MLP neurons of a small language model. Each row is named by its layer, matrix (gate and up: input weights) and neuron, and shows model dimensions 64-191. Each number is 500 + 25 x the weight over its row's rms, rounded and kept within 0 to 999. Numbers have three digits each. A neuron's up and down rows have the sign that makes its largest values positive.
After each neuron's rows, "fires on" lists the tokens most often at its 100 highest values on Wikipedia text that the model never trained on.

L5.gate342:531505564512534516521527492494519494535508515518520470541514493520512492507482483508536483527490518504494466508502507546526521464482531465541491507508483456533480494516542486508461522556475501501513517490546502555474493453500539454538521510534514463509561511493504506493551526486524498489506465448516497442484504495498508517502446517481488506487478506447503501493546495504496479477531
L5.up342:502503526500510524502492494486508487504486519473504473517510521480512485507521488508461487481522494531530535479524520534525487493519517493470463532484480503533473478457491524476466500553461476509508498536467523502439503513477552512493503512560527521498521544494501500471473497519475554499507478507481468470493473495508496507551495492515505515497453486445504525473474489457504517471469
fires on: " is", " expl", "\n", " exp", " zone", "0"

L4.gate459:467454486502530460520489536536539508472521475508492485469506528498468458500478493512505458515478467479462488519515499515481481508530535472520451505535468474525501439489528507487484507493500489465534476518481527503529539482520504490508518493508517517575512508490501497468520526473504460500478490490557472501555469513491468512484533488493468496469511523508559455471520504481489472527541
L4.up459:525507515513474508495482509475500473460447488485493484552472451530508515529467511546471546515519464493486530460441499464489476508547486514509500524473518468496535518504483519519532466466517501488545465482510512500483499502473502515492505524498500531509496500468502515526527517517528451521518472490503524477546518509472472519502480472539515470491539508520494506521517480511437526553518
fires on: "0", "9", "es"

L4.gate278:525511489513484491507541511494489516504542485506507516485465489519500492480492532456490493542494510523458483509503469472532491511489486487493475449507498501491529500522514505494453440500514484490480535469522487553531449515485472480520519507528468529481509488446532530495497443483528490466543537527518483515500518497513459524478482500536505526488473503434490569560497526496468502499495
L4.up278:556497525524497513520500489487468536493542479531527565518495563503539509501501463484479511553526477471441488496441503516488490492498471513530521483536426534454500494491476514521462478492455518561478521472531491527492516523519483507509507526469514499505482495530513507453449513464510484496492499504456469536507514500473504513523479499499512512476484478503537470489509508479526499497496
fires on: "+", "os", ":", "uk", "ira", "ima"

L4.gate305:482439501499516542507554446479498494507539487491493497489502487474495476463481527489524486510497453494457440492498469532515467488489502481496477484530544528491494540522507492536524515482503552544527486562530474514524539499463485465505470470513490511519502511474526539522506495541479503516503496506489483521508513540477461516520481514494483493540497477518519506494532499519449480515482
L4.up305:504473484520479536479531512474516521456537500499530513448470487533491497504514472492521512497458517485507516459514502487464528499510485489459473502503557508537524529490469521457494537507480448522516490498492503513502476498494525468467496487482480488536507534484506497510539509483479552546547507513498496496478502510498441466544460522502475505550531502481543488475503465518510488520487
fires on: "9", "8", "\n", "ab"

L4.gate192:478490507513510512505513494466498534525483471498510496492520500509456494493539522554510498519502476527513467483462484504494463535524517487528541494483553462512458439521500517499510473502513471453482516509472477475489475536496482505483521495490512483503487492457519444518471468490493488496516497528491509501562490526507488483497525520468526556497500477511500457526521476492507497532466
L4.up192:483512521504500490498545483524502497558451466513514505517520497498514517455525500533534503500481562498489503534477487523496506517517457497553498514467497523494483481471513478471481461549437432500453558490519490506463482496538522505466476455507486487547484478497489502502526564513516497533513480547522470520521460484557487466485488505514479479479503525513485522487511503511490466482511
fires on: "L", "l", "w", "ple"

L5.gate78:471487508528511525505481502496517495511508499474484522490501456496540477505492494468551485478502522474523544478506506543563514491483486503518508461512539550495557480499504469521498461514486525451541482506542517491496563484492471497476478526494504475514509501505491479505472505526523493494492444497516455488486487495498523552490521541488527504470483505525529492454503506514463487478530
L5.up78:521487501527470527498522516502493509532519480500514518482530540470503476494535511511480509483519517487555500516510501493489517488525556453487470496496523529518511483512511484532488487526470483509469488521468565495463484499476497498537521524531533484541517492488478503510477531463534530491535503532497489493440492502455523485485499539467484542449498521487474500489406473457475489457474
fires on: " h", " development", "ion", "ament", "ism"

L5.gate197:496496508508528536545487473515484491503434539502490501514546533512507493480477514531497486534519456517469471526500515510512520512504504506515519450516507517497461565485507483537514504517496504542490538528515455536484512511519551433528524469534475505538514501513488520471487509456533501517491474471538475497495475528477482491524513468517487504504482553504500514510500507515485485471523
L5.up197:488495486481480521551507476446491493472491511489512491464499460478461486502534536479536510468504477487494528523476465493499486449499500480481461488486518500529495510497508481518505558511502457524520506525496506538480489482498501474507526481492480509469528435498491501547560542465467471478495498483489498506485411493510490512518494519471479515508495518467541521503488496489491527508575
fires on: "\n"

L5.gate182:484470517496464525513481487510455502521495492509500549482504513509533501530505474485500504555491529504443490521501476508507496501467464459524478491542498476545474500468514532493499479499506503527493492487487495504506516500458519477458489451511509507483487496497527526482525495473454508546452529470493512475472502484449492481488474484535544525460532515499471556487517532529470490516511
L5.up182:480450470511467564463490514508505487539488500520517530473463517484463511526512461536474483534505504493531526523499487495508502538492482455500508497480531457511528504494495473523515491525464445526512521535491516520492488459494573482528523499489536473460495479463504502544494463470518490548512546514492509473453508498490529482486487498511508530459469497465472506502480508455523539514505
fires on: "N", "n"

L4.gate403:445463511484477487512540518510520535489508553515523486461484466448491511493498481539507506540477493498503530500496530476478483523493500496471505520551474518472518482504510518536503508520510481484538497516525517513527502492518445504525521531489538475510501460488451463510488525467463505497529522506529487479512509539446514492486490483493466504483490502495492513494494478522529483500492
L4.up403:469505509553455469452504467497501476500514478536487478513478461473487507451467461483472492507526475483509477449548542497478527512510468500464545522506524475488495503507528496466521480541494510488534528460498496526474517461498487482476451500515541504467537491509529455520490510524520485490527498474455478509531524490499508570515513501488489527513512528502504490522477477497471480507512
fires on: " Col", "est", " E", "é"

L4.gate401:520504500506535523496548492497498515522501524464492465524477508529465462469505488531475492539462487517515482492508460476498531472541486521510517472571481491512520505525501554489497466553496531518508490442532495503503474523496515489528468511497503492537481553531511500512537531480484488474511537505550527493473535491520505486506524497514471525457460505470508494530513490509533486478539
L4.up401:508463498491494478523524501492465531535459503520499495501516537515490545484440489515470485518538495506497470507509548448497502486496517506516473445510508492495526500490478524533493470547522507488470518501486467523510479493460557512525493516503473514500517519506508496472514524533480511511503539531475485507472540500482441522517488518505519503505486494517493517517477497530500480543502
fires on: "o", "u", "a", "ti", "e", "ri"

L4.gate427:513475520485488548429479531506525490468491540490491508481494472433504498570479468513503506529484486466458524454493535502469484464490488512529527498478532504491487479507478498496491514447517501505496427436503501500467518490469496474481518526499507492485486473493456455475487452530471434464492463496452511501532512489490512494538447477515494532483472456520497476520522479539507555491496
L4.up427:492495505502484489531466494505505518508524486500514491521513524480526449522518535478522499475557515463507507477493478531481502470473470469461500539487522496457536473503538503501513494504447500527496471496465492498474513494491455502489517494487552496436545496474525511493509511500523492503469463458536450505485470491504475497548503507507468469532496426518480551513475478502496496540470
fires on: "-", "r", " L", "–", "/", " /"

L5.gate145:498536518542474556486494495500481534564514575468518484494544487506498484493462459515509487548508503543506493482485480507510531433517517509507499507524498523524488517514477498550526543483484496507490479430545461543499484473510488498525473519521470511487495510507521546491466480481467498556549522482487469471503529530490496496480486505501483468476506492476477512469532473543489501473514
L5.up145:468529442494477510509512504504483504505460517501504560480484489499504433548490489538500498472457512529490511522511518528505488541456531499516487487497481485520505517535552488543494516482540524464492514540510504499487470487477529507523520509517502491495503485454511503535517514493495498497536486467501504526500478502501510507466523527499485540430501514471506472556511534508504507528520
fires on: "–", "est", "ust", "ist", " rest", "c"

L5.gate278:515469532491501512493494513494491500509511511487507473497554511468503479499496501528492529535473475443507487553488492542502483523480495494494493514531465561502475492469502540512500502514538536517530546495461574501437504510485516510532514493515501520512468526517492537496523528509543475479495507484537500493487491489535479485469494509520512534482482490510494503496450505464504505483498
L5.up278:522509495459510485478482505475522485489479514461489499476513539467492513501547517526498475497468451452487476472515494525485524505509525518544516493508490520469463462494499504493513482478501503480546534486475483521508524492475507505525542479506526471490490519476516502544552549537530441522514526474539459521495482524520505504528539484512522554468486530465485532483501445452478497496471
fires on: " New", "0", " ", "\n"

L5.gate490:483509474503484489520512486511469513490486498549540470519495497489514500496490517480511509534476476527498491499531485533474515477481495506471477533488488467484502499501490523516489478533554467525475548484486493542465491512550540479536544504505488460536477523509507490513516537483520477484503489534493529529488535497427462520566452459526517491460467475504505527501471525516464501513499
L5.up490:514512484488481552549495506532513475538494483518517479499475487453459471534461511504484528464520437486520544465511496543501527483540532494514485539490509462517529451469505427535513519533471457522472505504528516507459480488486516493520530501501549463502453472523484491554474510504531513495485492523506483476508492500510487479480495508496475477523481509505479556503496487513456526465477
fires on: "\n"

L5.gate450:523461494480493508475508472533508503477468494580500487501487490517485450539472475511523481526472501527480480515511478519492490539470472461517523503499495470491442510450499505546489479483510456500498496443499503529512491482458515568539486518494513496484508526485481552508538511483475512493534449458535512503497479481487508552484496490451483486515503468486535508510527469472484518484475
L5.up450:492523532509520512486504485491490462523496467505524456513481528482477503488516499529477499468516510489538488489563460514497557498555540477462484472510463546496523472525547496508476424500500494434504513483495501522509464473489488451439492461496508529466465522501470505479478507498495514482487539466481500488501483474549521470480521518490536520527491469490496500466491534487492476496527
fires on: " United", "2", " Candidate"

L4.gate390:517523564490508464565510486501481496470499484529500501531514520455476503477482430484492516546493500515462501514512500492502498519490470457490488475500511475519516480539481528510464454471495550484503506494492451489508468519469500486482452495497482520465498489478511479482470459500485515535486503507520499508537539498501550518521534519470526521479446517445458505517486517500488463496511
L4.up390:468460496510472534524546501453481487471503475493520510536492496471486525519531485522524469552509451520521478501518528481453503494478487473468485480467518508488519484524471516539508484531530525479500514514527508519553505477469487462533497458543477511487486478505500475486516513486495451501493514523500466531490499472526524462517526530476506530494475519474500493509483524524529471467493
fires on: ":", "°", " +"

L4.gate258:476465471501492456498519516467545490557466490502485466448567461503506487511488476459526507479543503550516522485501471539502526493504484518487459508475526511479525538488555463518536474500500471496484519542492520502512524489472495505503495550518469530487518508508486495535529479557491500506475498508533527493505477477531494523526454511494484496560512481534515509513506491503474511463502
L4.up258:497536446491493483523489520509495449495521497498492510455493511472501533475560478484497474496482536470532519490498507525471510502493509533486487509499495528491489506527501532493503461463488496492528506511517498487524508513465474507510499501495505520520466501538470530490501491509505446500525466528530490494512464517525508513476441527459532479501473529467477569488486480524497496469453
fires on: "0", ")", "5", " of", "ery", "ib"

L4.gate65:552507517488525536505501522499506520511515521531535469518530480517494468506496445511511519504488444453452474531509505527520500478523547491508543505503512473504470491503459489501493479541484496485540501521533510521488509466457522503522490517521518533521537489491464501510498523508509529486515496446492477505494488495483492505451491521495458467531497489514476518452532500500473517468518
L4.up65:552491474484485512464519485523481516475493503496524464521528465473504491502490494517462531503523485451506476516474476510501488518499492489492505534458523463513547472505479510491477535529501489457484509446531498487475536510490552484484493484500469484465508496525555506510458478497519483480546515506492511489474540494473500483490468530554526505494461432528504527496479515520479559528511
fires on: " ext", "0", "eg", " inh", " ref", " G"

L4.gate407:487525540492468525498487509516549496505492514492507472542500490483521520503452500533534544525523512529448504523499507497503465533490485459467524486486495468466538500483531506501520514456453501508522448503528466526513506482487497524502485514493513520500543535507494513536467481527518527479474488478508512511535550523425518492506528471510478533468514491514541523550533501497458486487562
L4.up407:469501510470542498474482514553529470526523463446526494500490494527505454463513542505491476514522491527507483446527489505512532548480521514526482480441519481478482518486459509527506500477520482515474480471470483496520493486493517520507496496523473498518488508475529485535529499571470512529490517498448450501518519494494493514501527472480469447487483516526509536518515500503508508486492
fires on: "1", "\n", " em", "on", " ass"

L4.gate361:495503487464488498499556512481512481496516503491519511497484456507491496485547490474508498515487516496452516522485462526503509506471463508500493526517485522525488490474463454529502482528435468497481503460477473502498494526472463471518497519501470505525499530478540535509544473483505518545545485515500501507479486518487500502481447463496490514508470525522521517498517454518489503513493
L4.up361:507523477513527487511491470513525499509476480479501469496461491549468441497491521527508488524505461483446473528553534447528552526489518497481544473442535475497478458481506432511464513529507480491493471531503521481452485504498522484453481486530521462494480456484511503504505454456483486474495492468510525477486489495532474487523472497523494470512465522505460541515536511523496489497475
fires on: " rel", "ev", "arn", "erv", " Ind", "ov"

L5.gate104:570477489486493468542474489505492481470489534498519557489519516479479517489488460483507506514505453539453494497491515518492544505454452473495505498495505478529485518483509524500528506483532489534517504500461492519491512475430500482514469519522479491490511482471493505503536510502503536534468476462527498504491465508463483506483434514468495514464496538516478537472534559505475504516550
L5.up104:508448500488517473513511544476462493513499481481498504475547515485490482515534460505499491505513531514532506497514524431537492526479497485511557500483456507490513453519552543501514475498482490471530487481498496509468537477528500510500488450534468460508530495458444502483520496499484493466498530467477566538471492467471503459509532489513502479500558526503519487502487532485474568513526
fires on: "1", " inter", "°", "N"

L5.gate79:498507545462507486439512512501541477533505515471480534503513468524512489526507485519502476479514503490484506502479497533493510483509491482530468530523508460505532477487490496472508458505506533503512495495497517492493463535481505509497478480504511484508478513517508516532563528505540513492460556488523458476516492508474502559461495452454512511523475510470525524483544516481460481544506
L5.up79:502540537515495501461518495511508512518449536509474504487483537499504451540547543530477511483482456501473554506483566485458514528496556523464511523472493485547501527464469510516484456472500507515509504467503505483495537502469494495484504502527513472505454574525495489476510533532510506502480517529448497509533526485466526491464527495489481494499498473483561502514505519497455507485461
fires on: " phot", " j", "é", " inv", " h", " later"

L4.gate257:487502486503482522514482557544501521511506521505484524480477513466490508496492469510515487500507513563514502521503471519531533523549524509483532489516528514532520525503522488525484504535502503504482530517506517489503514510530501558515491460538496474526489482497505446494524500554497506524543519499503557497551555494469564538503487485523467505518513502475520477522493472506508510519552
L4.up257:505537527491520523465482512489476523511472516471529477488508498466548537454506459540506512485474501492482503520520477507499540507494488504501521444516481543498512528523516509479485495521482496530533503557473512494526500516520486539476504485520523485459502482546538506553515483479506485466519480489538519517520526510444490524503527518534484494490539517523484478461490499523516455462493
fires on: "ster", " sat", "c", "sc", "res", "ic"

L5.gate386:474491512472477527484500524500519556531495519511534496474482513525495514482490497521516469499442502500479498487472528487507527543530584493475475478489514483509504478517473491515458476509520505504508492519502481485497488487503517507520473498514577500491482520475474495447512484476487501518453477513468510487504517527537538502540424504451479530547540517489506465484524484526486494517498
L5.up386:501476496492468529515533480493513492485466533531489545549499510497480519508508552550519515487520472530511483523514514499525512496541516474498547485486498498500552455501516460455490509533483537469463514521516500468487497472494533504517521477536510476495536447501498530558479461498504473457509518482508496512461533541480505496517531511463513478478490530505458515498454554515540440521532
fires on: "as", "c", "ic", "inc", "n", "ig"

L4.gate247:485501531547513495459503481497490523493534497485518479481470473497467469519470433487514484533501455494509502516522472489501532531542531495521527462471463539479468479521493484538514502530504463519487478535480467531510488486493457514511475530511525500510514515495438485493505479467510519507498494505463510432493500521508518472507493463474516482500541491512502535491476493538473501463489
L4.up247:488472502500486502450487488535497501522475516505467512527490488526504451518489513493537481449496458525561501450509521455484517488508495527482473531512467532488499494482526464486529458493472487526537507446485545490515530499494512496477504505490509499469455527492504469487502517508481471495521483447492480513529488470516459530478523449491475513544494473488521530516524520494549505525477
fires on: " United", "ö", "ster", "ston", "am", "ov"

L4.gate70:493441455465496497510503512514486515497515524537522506480524498462516510476501502505534482532504517547529511463507465499470511495487539478502471466514478478493493479496494505504512571522515473506530491540477492512520474433507510489554466504520507506514502495503498479505513513492452527586461503501479440482491552504500517484498535482490478455483499534529485483486460475491474521471522
L4.up70:447515442506518461503547499500476497509522506490534520514523481475495487448485488524522488504535503503507554480471511498493509529493491509494440533530463478479479512480501513503507502474512515542497510560508541516493491493547486483546498492509510477529496477516496488478440468449524509468509531475511517461507481474524509558471523516499476491487471514478496480576489482487530492471547
fires on: ".", "est"

L4.gate175:506530492520495499484509517475546460535500520512532447518512532495493502511465482517511463480479478494501500490565492475491505496517480456510494497504461497536474507498488476489538552543487497477527522488467487548507484466551468511519478486531498463543524528453494504537524478493497483493479503499464458468459485508466499495489510538459528481500491481499490500494483529467421491513515
L4.up175:498518512533501529493505507523516521531482450494494470536483531495503516515500518486466495484514509496473505479527493451531457482521522490461485546507480488505499493489519472501476502535515493479502513523521489512540481534527478480473497512471442505552490500445473488486505512511534461501526522487470465478490509444532494431513545567490522501471512513488480489459510562457489502483470
fires on: "ent", "ant", " •", "ultural", "urs", " organized"

L4.gate201:451476488504473470556507521472475476526497509508527471543493514476559473482484502515481472529501509512505508503495467497530478488500516521535511531499466463452517499444506531544457479523524511552540529513532520503512540485517507522535491480518490488541465494543484503529513513466501472497495507517508484542519492505464511548498545467508495479453533527520501497467516496525476514509466
L4.up201:505495526519523507530500503507479526543445502504512483511509457524473501529488546517505468525507525497539443492511483515480490495524523502501521511495514438508497525503534502489515501524515495492530498487511539516538489469502472536502466502485510517473470508513511504495533542522465508471491548526473472520510490496551522481527484495491502492549504500504497484449539504510492497520524
fires on: "se", "te", "e", "Al", " Al", " al"

L4.gate166:523443505499488544485534467459470515561505499460506512490489468478535460498473455517538479525485504508529486507498468483505543508555529473487506512510528539488495536508548502521514507494500475540492530480504511504504508469454533523512508518531502499539528489488492523540529501511509455516536512492491477479484507460523497507516506513537458510550494488535498481505491519479486491470497
L4.up166:488476464474507529512467500486501503534495481451487544481552443495484502500483496507472488494498478514555496466485471486548496494509543529475490511484502447490520540489522527520509477509528508527509483548450481512522477473485488488457527496495497498484485493544506510514513508524499547544525491491504514476509471477531530515454488534501475498510453463503472491526523467508533506462526
fires on: ".", "2", " Division", " League", " %"

L4.gate56:512498534570500533482482436474459532540499496520517500505444502523500504495531493498469525509516465494542549480470498455476518526515510531512513474519550512480499503524516478489479502512517472531495504487518473477508522555457529497475491519519465498533506519511524526540500501475509535475522524501478514530496490547523499469488515486489485489489540486540425509531508547477464519519486
L4.up56:524456483511464533532509535571484535491494477489474444467465482479510555494425495494534534508510499488468533487523485497503513471520469497512519458522487526524520525493498517507492531519442492521517503476489507492515491498516454481550496495489497507539530546476510521510459503500476524483507501488505480440518496503501505471516469464474491538566528519518510501498526478478496508512497
fires on: "ov", " /", "ich", "}"

L4.gate352:499524477535469557487522533484497483523458562532494478519512495489521502526472501522552504517469521524534466488513504493522489470514496464508527515503526483546497509509548517518525477509444478507472495470503546530513536480495479455498499487541538484468523488503484503522484449520502493544487477464484476475414512505543505517486471471466485507513455517487474494511492488498487518520519
L4.up352:502549479476485464524455530530483525466500511488550504513513507484498512456499484513524473493488497550513509523522470514508556493539503528526482507521495495494475525540489557508510477521455502478518549491538567548532469508474526481510509479503526492478497491503513510434503506492508522511504468533506522511520461525536495514525513512518504471505475471516505529513539540524484495498504
fires on: "im", "am", "less", " impro", "y", "ve"

L5.gate184:460487454468541498533503479496548482478464544516514508504506506489494540499482515523511514508516509525472515541513485515507469533518526473511518490560490477489501507486493510493462531525457525455490480541500476486492496478473458483521523473477472469523521481492550507466502523493500491494490507477451465541514470526460493520467491485493443469514531520481506547495519496511471482517490
L5.up184:513465474482498481513465465528494569474474507501503505491501499469493503532473517454498480524492495500516509497487481530487490504519497505521521530520506485526520515486505505506476500521466519509452509510516464515481504533527516527513553538480528482531518460489501511451499513554548485453524488467517511517522514476470550472482449503530509560542503509511526469514468476493477535513454
fires on: "h", "r", "g"

L5.gate305:456520490494532519533527476447507513488482523496486487510561530481493503515499462519510509502528508535489489501467508479501482500547507493446532494451489548498490518508515456512481505548489534528494459553494501482542547483502464514508487491535486453528494548490545486499469525493511495548500494489525539546510500488478537503498541517494498464528516482518505540524487479502491466476490
L5.up305:529491513472480493473509471527527511502519476506495496527473499495522505463477551519485494511518495498503516494472506516536504531495479504510576475506510524511509518519494516508516496473488521525483515509437499467457452493458494443468522475523552521494515519477469466514469476441502474538552532552537501524478454490492498514538489502491522492512428517474538482505476503531517481489485
fires on: "w", "l", "p", "ph", "k", "'"

L4.gate485:518467507497478464488492504526544478518519517496512496468483496506480489532461479499505498520502446490457478523549523534476519480533521489497478446487468474488515503487492539502534507498509553476482528541474509515494527486493502506509503495491465532503525539468511521502489533461488522491469500496499533502525452445511467501492484507507523507490520501531531504508519525514519478515569
L4.up485:493470544557488516526545519527526462519450484540495502489507493510498524489485529520494529495490496527530509560500502497472513487544497504477506489487472464529512498450492505524498453487458500476514525519481529514458522501526506509540502529527529499513483524447472500482490519487509487518518493511490484464524523445475518487496489478480506528456488569514492527523485507482524504536507
fires on: "0", " Per", " Hind", " Ph", "asc", " ec"

L4.gate106:494516510495495524460517497512507556492525510469509524523494512494508501487513468532505502546478482564476533508512516489537509522514531492498498465521520524534526479518485524517471501535506498496492481491486499509483510510475537481539470540494477480514525497471488507513545505486537497453539519508497565528491543540464511544520515504486514526490479508513513480454486476500507464522501
L4.up106:487464471479505529510492494522479503475497467547446472543499431511461507532515472486477518497515501506507451480524499462535457518505499520474526455490490537489519488473504548525496468509525522486473473484500491469546476528490500511488531472483479472497461501460511477487490530477460498439489479481467515506486481515527475528559502493494483507523518536475514549516494517535500515509510
fires on: "ri", "ti", "iv", "ić"

L5.gate356:496527505475520451499497497543480512508530515525506498510519471523528490479508462542549493517538521487502503492484493461527505513526476464494482508504527519516491489489472498491508528512466476465501463500499503527529495470517492489533515481504514508527493524494514499504486528523470533516529525507540511480477491535496545494465546521427492513511519531467471511541468483485499445455510
L5.up356:532501485470498489482455548505542482513534532474502561513527485485556504499486474473507506486529545469468504476520490483476503539496541496503525475515508524478518490554477493541502545533482501507468485499505490530486504486525478500527475479517545481482529492439502482502550487535545498471492453522499498528482501505498543492504525492489503479489512534452515506496513474512490518542542
fires on: "==", " ==", "==="

L5.gate206:460481523497513470493510515534514491504507499517508485530472495505484508549466506509466487517516501470521504520517481489569500497474508520448480501463472532506473483491473516524525491535493472534489485519454515516478492509515517527496480530508515447456479519524509479511483539485501537470506499509511543465493533507521499463518492521450477480483507495480449498522500561502497472497532
L5.up206:464496512537487469513499512566518505518453504504507484476431509544558487552486489479496464497493478488465532532521466531485512520490505528507554484465506494465455525465530476542496521504443512510472498477505521510506508495542473492501504484522538511488480473452533512475501478506523498446496507521504490495494546508475477481521480508513524534488454515474487509524509466478487495522480
fires on: "1", "==", " Air", "ad", "re", " Transport"

L4.gate116:498464474496522519517511496521546496495494504497520509496493485516538516472520493450505522483509487530502490510493500515507531496440473480468510530488505523526502481516516498454517457545506527469492474501489510495511510486469498518489573497497472472527515493483535537525505498530524472494527514491590533518506514521487504524497470504444515484514504505487509519533497451514488504520484
L4.up116:517499495524510498499533491481475504478527510511507479449473478517490472479522503520490505504517533488527544506479510530526473488523504474516477525502500528476571485551425491527502486482525451550497511488475516526499504502523533479467522483497542505516564477501498489434520493480516484558502503502504497496490485508491532494503518471524485466488546427494531488532463536509475515507503
fires on: " long", "1", "2", "9", "k", "y"

L5.gate215:501501502491516437526500499507487558492524499508504482505474493509483474522505535539502489505539460489465487496473469486478463527499502487485506510497524476474502550507511526486496492467491498481526491506481513530524509452454483504509460539500475493465507511506501535487468483479497555515451474531521452500503476527489505509527521494453564503556491484508501492519485473498462472506477
L5.up215:513480505535454517543555526490483481483511486502486554476508455473492486512529500463481501496488518477496503484477499468457427514517492515524493528412509510509509502482518506509541468469458493503458486498511507508538492499464531494491499519487480480485473489499514497469510552490506503490489479538481500533506489472467552524490470520479532478454493521486534522506514448465516512523503
fires on: " of", " sk"

L4.gate155:520461483465500501561496493529485502497520492469517464537500470503488511497501463495542505545489516502485503491499452524480518479522482449504495479532505489505499561482494511486538509521557506533500514458519521530497534509509441532545495487505488515498486500503504515531535509456544491529510476492520480489514516522468501465463476476515534496529509530512478493520491539540518486465527
L4.up155:541505504480479499471484514520525457510537514478484530506503530490553532477528462529516468482498528522444541454496492544472489532481494480465490531491490521528500521501468491443494531515495469458486513468519450512507522505485480490487502468486484519484514493487507507438541497516509525548516480508487498491498501520453512456540490491535560493516485474494498540474469474501511494472531
fires on: "9", " television", " radio", "8"

L4.gate172:481502509480483475482501490502481506482507552467522471476532512516473493493516500510539510516469513517491472512502472500502513484547495506518486488535542493470468477504476514446462517458506492507517504518503525513480523466475524512511496459477451532551494470521503516479549487504536479494519504493471495538568532522492490512502462509546469469533557511468491530441534504496456515492584
L4.up172:548546491469488491533495506499536495488530511504506495498491495513492509497496515534462523491555507541474520482469491515462506471504550477483459539489502494560465518519489519433517529489508519488491457475470448558517494459508504487510505481488500530514496475502566516499468524524492524507467545490486517516522467488498489509498479426529507441503486494458498502537480479495509509516492
fires on: " over", "0", " about", "z"

L4.gate140:468505523538526491515559444461526505476497506482480498487495541482501540470538525509519475508515472478533436535515471513454477496495459500524479496561492471517472517540484527458507494482501475447486516509492488477513516465510482508503496512489501479529517507524515497472478530479489512507483519502487498515496474518483446508560468506494511501522490496473476538496504488523462499500489
L4.up140:458514528509507511504471532516471540521487512539472489569506526479511515497528507517519494500514524517523473504518516499532515487481470499493493513549522493482500480496473522471496520486504494533453466518502428498468474515488545502526490471531471484559514473493479511479474519538515482530499518460476477518498509511466507490541517510515457509511469516438498477483496496494480527474523
fires on: ":", "=", "g", " of", " –", "r"

L4.gate51:523469496492505520492503476511483473490508493510478461524488514555475518524473504469499522530547478526525493509555499483508543495460485504523509485479470500527454495491523513479483485525548513488514440509530480482519536480539492490453503513509472551507471547517530539505521535495548504545532530502497446498540499501499505517509514535512499469536489495464516495491525497487503494516512
L4.up51:472509519528503512516546506497473474534505492481515503469469509512535457522491501514486500525544531472506527505515486481495492459503533506528523491501499512464544446519519531531485481498500432544523484490463493479456502515535481504490501516507516511464490534543510491497499494496527481489501472527490463474506484525490476473524461473502468473525461485491501498505526513485486486537502
fires on: "1", "2", "8", " referred", "5", "iz"

L4.gate72:520469551510486534508509470540495482521506488563486488452507485473529484496521469451510473514510519485502515529471507483529486508469502522539528492496504489492501470472477461528531490504489441530497483482472521507515495517449489472530493498538513517506479490470561474476457517444516491535518477489501461472485482491460514490493473508494549510485538439545491486490526520509479521463472
L4.up72:509464490507521500511456491509510531500473477451498497510475464471492492527529543483524510523488495476480505489504478456493529454541517511467509474532527504500509501506517528475520466480496496475522461512465481502521494504499449510475490536503503497490515492519503496487464455518457496514501496540473514541430521462496510473511541462516540460510542521503502511477491508476559531484469
fires on: "ev", "ov", " State", "ova", "man", "I"

L5.gate173:485464511495509526472486478451507488490491528503491506488498482491506486481485523497513508531519498455518500533523473549557457522493494500499516477503553497491504531528521527494458505515509489481532473516495468488494523453531476456469502514491512519495511516531488486522498519501482502566534517465517466535489457500498469513507470514486499489524475504525464526461544483519494524522496
L5.up173:472486490497494505472515453530505497486487466506503527465510504521475449493484454523478457474519496541487476474504500513495508489472541504516491495513479470544498448483537511463506487472515451540507473529502517509504502521451512543492514468523477487480489544517520476538503450528453474493498497522516554508471496534480473518519494492490495470499504519490469516486499533512488480482458
fires on: "it", "8", "l", "ell", " referred", "wh"